Part of a small language model's weights: vocabulary 9550.
MLP neurons of a small language model. Each row is named by its layer, matrix (down: output weights) and neuron, and shows model dimensions 512-575. Each number is 128 + 24 x the weight over its row's rms, rounded and kept within 0 to 255.
Before each neuron's rows, "raises" lists the tokens whose logits its output raises most directly, leaving later layers aside.

raises: "ier", "ill", "iller", "aven", "irst"
L12.down1510 [129 107 124 121 151 117 132 148 104 114 119 154 133  85 158 168  98 184 175 141 111 169  74  78 147  87 102 132 154 161 140 137 114 127 115 176 144 119 152 135 154 181 143 131 156  97 132  99 159 117 126 118 152 111 159 106 136 115 102 132  74 124 150 146]

raises: "i", "ii", "iana", "ian", "ti"
L12.down2187 [148 139 127 134 131 129 152 159 140 161 107 101 131 127 115  62 133 132  99 120 107 160  97 103 123 171 122 118 165 121  92 157  92 133 122 127 128 133 151 150 131 138  89 109 117 113 122 118 151 125 124 202 129 153  96 163 124 118 133 116 126 161 158 145]

raises: " for", " above", " below", " to", "head"
L12.down2277 [108 128 136 130  98 112 166 153 101 129 126 141 149 159 112 139 118 135 168  62 159 161 140 119 124 134 111 104 153 116 100 142  83 109 141 129 128 124 167 119 156  94 137 129 140 131 114 160 128 124 115 142 142 123 153 115 131 123  85 173 149  96 137 107]

raises: "ants", "here", "ence", "ink", "her"
L12.down1310 [114 153 119 137 109 101  95 140  87 104 113 165 143 116 137 131  99 117 108 147 113 120 120 153  94  94 105 153 171 141 155 162 128  96 110 163 128 164 140 118 135 109 128 121 193 132 127 112 131 162 130 122 119 142 127  99 128 140 140 110 115 121 172 148]

raises: " competed", " participated", " played", " served", " helped"
L12.down792 [127 110  85 133 122 173 107 140 146 174 120  93 121 106 110 106  86 138 142 145 106 123 143 123 144 140 141 144 130 116 143 110 114 103 112 105 133 113 145 156 138 171 186 104 109 146 129 129 145 138 113 126 113 146 114 104 121 111 157 125 139 131 124  66]

raises: "es", "ors", "ings", " hours", " life"
L12.down1955 [154 162 127 103 100  57 133 168 131 148 142 102 127 103 127 112 127 132 135 127 110 159 124  84 103 195 110 152 100 121  66 149 139 122 108 132 175 165 110 116  93 146 112 123 139 141 155 136 121 191 136 149  79 141 137 162  94  97 164 146 135 118 111 115]

raises: "rop", "rog", "ro", "rol", "rom"
L12.down2709 [104 103 124 168  97 127 140 100 116 142 113 119 125 107  83  90 152 163 128 116 120  90  86  92 122 105 148 148 194  88 179 139 173 111 165 135 106 149 143 125 123 130 109  97 115 144 127 140 153 117  87 147 146 172 136 143 101 152 116 133 135  75 124 162]

raises: "ces", "ce", "por", "ilm", "eries"
L12.down1461 [103 119 145  86 172 136 111 135 121 142 100 123 122 121 130 137 161 110  71  75 169 122 113 142 138 136 132 107 122 127 101 125  86 139 100 119 106 156 143 134 152 130 121 157 135 145 120 123 128 120  94  86 128 114 135  97 120  87 134 121  92 135 131 139]

raises: "ience", "ences", "itions", "ition", "iments"
L12.down2778 [122 151  84 143 155 130 117 149  75  55 121 130 116 122 104 113 142  90 142  96 134 113 165 128 119 165  95 107 142 166 147 159  81 145 119  89  86 124 119  85 120 120 110 143 109 172 164 125 143 170 120 108 118 127 107 153 135 142 147 110 148 168 183 101]

raises: "ely", "kin", "hip", "ether", "han"
L12.down564 [151 142 112  93 129 137  85 115  85 154 152  69 115 109 115 142  87 105 128 155 135 117 146 152 143 155  95 135 138 139 125 137 156 102 137 110 102  85 153 143 132 108 141  65 114 133 114 140 106 146 126 131 117 149 122 112 139 144 160 153 147 123 111 109]

raises: " den", " told", " refused", " ref", " ap"
L12.down1841 [113 110 125 119 122 128 115  98 127 100 119 126 121 116 112 148 161 167 164 129 118 159 135  96 148 164 120 121 122 144 135  92 124 134 134 116 157 141 165 116 124 112 153 133 106 103 138 125 123 109 124 179 132  97 128 113 162 133 169 146 106 101 138  99]

raises: " days", " playing", " ten", " born", " years"
L12.down1827 [159 150 136  98  90 127 158 115 124 120 186  39 142  99 129 129  72 138 112 124 125 121 114 142 127  71 118 127 130 112 108 109 175 114  81 124 125 136 146 132 118 136 136 133 114 135 153 125 151 106 139 135 136  83 179  68 139 141 112 121 139 153 140 107]

raises: "her", "gin", "ure", "aud", "ures"
L12.down1948 [130 148 128 100 116 146 154 126 153 121 149 106 148 147 151 126 131 128 133 146 152 122 131 128 115 159 150 115 105  75 167 112 157  80  88 127 166 136 129  86 108 111  70 128 127 114 138 154 157  91 112 195 184 157 150 163  97  81  77 138 144  71 105 114]

raises: ".com", ".g", ".m", "=", " ="
L12.down1070 [158 132  91 122 163 121 103 154 151 173 166 142 140 128 128 117 128 120 126 126 166 149 137 110 168 111 132 129 140 120 108  90 183  95 114  47 149 129 126 142 121  98 121 127  87 128 106 135 125 160  99 146 149 175 134 141 163 125  81 129 128  95 102  99]

raises: "red", "omp", "ite", "iner", "ore"
L12.down950 [138 118 122 104 144 135 121 163 170 147 160 142 109 142 174 121  74 114 102 109 107 129 145 183 132 121 134 124 103 144 104 139 166 127 128  84 121 126  94 147 148 140 111 151 128 111  94 131 134 109 160  95 165 131 148 160  85 170 166 145 123 121 127 114]

raises: "ces", "jan", "pp", "iano", "ced"
L12.down359 [100 111 156 115 160 102 111 114 142 130 139  96 122 149 117  51 116 158 119  98 103  68  73 133 137 130 128 108 160 102 142 155  98 126 151  96 158 169 127 164 149 122 123  98  69  88 107 116 150 149 119 108 126 149  97 169  98 102 126 121 111 162 134 110]

raises: " hours", " week", " day", " share", "are"
L12.down1965 [ 85 100 103  80 115  81 102 109 156 107 159 153 153 129 171  90 181 147 117 138  99 143 120 150 138 175 146 170 106 162 114 141 164  90 105 105 160 131 129 133 116 105 142 118 140 125 110 111 141 158 133 128  74 132 140 169 140  98 120 111 132 140  88 164]

raises: "ty", "no", "n", "t", "as"
L12.down1973 [136 128  81 154 155 132 154 141 122 124 156 107 154 117  75 194 116 109 108 169 134  99 198 113 124 156 177 140 107 140 128 164 175 177 146 169 107 147 154 136 136 143 137 115 141 155 127 136 105 133 150 150 142 156  75  92 136 117 110 113 167 115 132 130]

raises: " noted", " stated", " ind", " announced", " determined"
L12.down3001 [ 99 130 112 130 117 135 106 135 150 128 149 157 148  92 130 147 128 130 161 107  72 135 138 127 115 143 126 147 120 108  78 128 113 157 137 170 111 161 117 120 115 149  99 138 121 140 124 109 105 170  96  99 144 149 125 110 171 136 153 134 114 143 146 126]

raises: " board", " hold", " site", " offer", " impact"
L12.down1327 [ 98 142  92 132 127 133  87 156 130 111 123 106 110 132 161 155 133 139 126 142 111 114  91 140 112 170 117 135 167 161 136 121  85  92 128 127 141  94 139 160 123 133 155 120 155 131 143 124 114 144 142 102 107 134 142 174 107 110 117  92 119 159 155 122]

raises: " cells", " building", " buildings", " room", " cell"
L12.down2312 [119 109 148 131 139 132 167 113 123 114 126 148 114 103 116 135 117 159 105 112  85 154 157 159 131 132 154 127 129 119 105 113 165  90 157 107 153 101 118 144 165 115 137 125 140 107 104 173 178 137 191 143 127 143 137 134 103 138 141 156 135 141 165 126]

raises: " year", " week", " day", " previous", " month"
L12.down3014 [118 120 125  91 125 117 135 117 168 117 120 171 126 145  87 138 110 125 115  95  87 127  98 124 105 137 166 103  88 138 138 144 104 116 164 110 167 113 102 137 128 102 127 105 124 154  97 127 144 123 127 121 132  87 139 124 140 103 114 117 143 131 110 167]

raises: " X", "X", "ume", " V", " I"
L12.down1756 [124 140 126 151 103  79 143 154 100 139 117 133 178 145 158 116 148 115 104  79 168 113 165 101 143 110 176  82  93 124 136 139 165 110 163 145 127  90  62 114 119  93 135 136 128 125 123 152 136 156 130 118 112 125 178 121 125 102  99 136 119 132 163 143]

raises: "ologist", "arian", "eman", "orer", "man"
L12.down1496 [148 166 123 151 158 158 134 109 122 164  98 126 113 112 128 120 126  84  90 110 132 107 109  89  96 181 109  92 164 117 119 139 117 167 142 157 103 148 126 126  94 152 134 169 122 159 128 105 159  99 105  93 125 137 152 106 148 156 108 184 166 114 129 106]

raises: " numbers", "icate", "lex", " mechan", "ic"
L12.down2162 [129 127  78 118 126 117 125  95 129 131 108 118 118 133 128 116 111 100 179 101 164 150 141 122 155 117 151 131 124 117 126 122  99 113 152  45 140 115 127  65 125 106 126 141 124 148 123 111 123 142 134 108 147  88 104 121 113 162 144 150 138  81 134  92]

raises: " times", " time", "-time", "ivity", " events"
L12.down3048 [137  94 156 118 124 135 133  96 134 124 126 148 171 113 102 142 122 139 141 155 148 149 132 116 148 160 137  63 158  84 109 105 127 114 131 109 155 147 120 127 129 116 147  79 196 111 139 119 100  86 118 122 139 106 136  88 163 108 109 163 110 143 144 121]

raises: " towards", " about", " into", " while", " from"
L12.down1314 [119 105 112 147 148 103  83 136 131 109 120 124 118 139 117 164 116 156 139 132 115 110 108 183  94 167 186 115 162 118 132 138  97 131 129 134 135 115 157 156 141  83 102 134 133  85 138 157 123 110 129 127  84 114 117 152 117 107 132  76 114 128 120 138]

raises: "ald", "ear", "ag", "ado", "iel"
L12.down2830 [142 118 111 141 107 115 116 135  88 149 163 156 131 105 102 153 171 166 117 105 122 106 133 146 149  79 172 161 148 169 154  99 152 131 126 112 145 132 117 116 130 149  91 127 130 135 116 142 110 102 120  98 167 113 114  92 159 128 151 129 158 153 123 130]

raises: "land", "lands", "town", "ten", "ris"
L12.down922 [ 83 166 143  91 133 151 109 146 124 128 132 156 190 114 153 136 108 155 168 149 138 143  63 140 109 114 146  57 163 108 132 120  99 107 129 147 119 117 118 100 134 126 153 176 114 105 141 152  91 145 147 127 144  91 119 178 162 149 126  87 110 153 172 137]

raises: "s", "m", "urs", "struct", " which"
L12.down491 [109 100  92 143 130 119 147 127 155 144 131 143 105 121  88 103 119  97 135 162 160 159  88 104  91  76 142 134 182 122 149 120 164 111 159 159 113 119 144 133 132 124 107 160  96 139  98 138 124 125 119 133 135 140 149 167 121 159 150 160 100 117  97 129]

raises: "it", "ality", "ter", "ity", "lam"
L12.down2207 [141 140 125 143 141 134  96 140 129 109 118 141  89 113 123 139 155  88 147 115 109 123 137 132 129 130  87 163 121 108 149 136 154  90 124  84 124 144 162 126 135 150 163 111 126 131 131 116 127 170 154 154 131 113 128  86 124 133 115 130 133 153 134 127]

raises: "ull", "cept", " Ju", "us", "ical"
L12.down14 [163 144 153 118 129 119 167 114 142 138 103 131 139 166 105 119 103 131 115 134  89 109 117 147 111 134 110  90  99 122 115 107  93 125 149 115 123 142 174 110  90 147 111 160  92  98 130 132 170 151 131 123 145 126 116 133 122 137 141 191 139 132 115 123]

raises: " others", " what", " other", " how", " el"
L12.down2718 [ 93 130 133 164  95 142 100 155  87 111 103 126 110 127  76 132 169 117 132 140 134 144 143 134 187 116  77  66  98 116 118 120 116 107  85 120 112  80 141 149 151 164 154 136 128 117  63 109 118 118 122 134 135 116 106 147 130 142  84 127 130 109  93 138]

raises: " because", "be", "elle", " due", " least"
L12.down2910 [127 145 141 131  93 152 104  83 150 101  99 118  97  96 154 126 146 153 116 121 100 151 101 132 138 133 142 118 109 132 131 103 135 118 137 126 144 124 118 120 114  91 142  98 121 141 147 150 180 128 127 114 141 157  87 111 111 138 124 101 174 135 160 143]

raises: "ours", " course", "acc", " under", " degree"
L12.down544 [116 157 150 115 132 103 116 134 152 155 142 136 124 144 124 134 101 137 137 148 132 148 105 137 121 133 109 111 136 206 120 144 127  96 147 112 112  96  87 112 142  79 148 141 147 154 126  96  95 143  96 125 149  98 156  98 104 159 112 166 155 170 132 147]

raises: "at", "an", "i", "uro", "ond"
L12.down2800 [126  96 105 127 164 101 126 154 137 107 137 143 105  84 104 142 123 135  86 121 117 143 179 115 113 141 140 124 166  95 117 125 171 119 177 124 130 160 130 156 139 126 139 131 170 142 139 119 143 151 121 121 102 173 158 128 117 153 142 139 146 113 131 151]

raises: " being", " coming", " time", "ying", "ly"
L12.down2219 [110 125 113 139  99 114 156 142 111 130 137 146  98 109 145 143 110 110 152 140 143 128 130 120 110 139 162  88 120 156 153 132 153 112 130 154 156 130 127 153 133 138 119 113 162 154 127 135 137 167 143 100 118 106 153 135 131 108 141 120  99 123 139 106]

raises: "ut", "uts", "ates", "ate", "ins"
L12.down537 [106  93 104 127 123  84 137 126 108 111 118  99  75 126 166 133 167  92 124 129 112 148  96 129 158 126 120 121  99 161 112 147 164 146 122  61 121  94 131 168 136 135 153  98 147 112  96  95  51 127  93 123 172 120 155 138 131 118 105 142 118  71 170 116]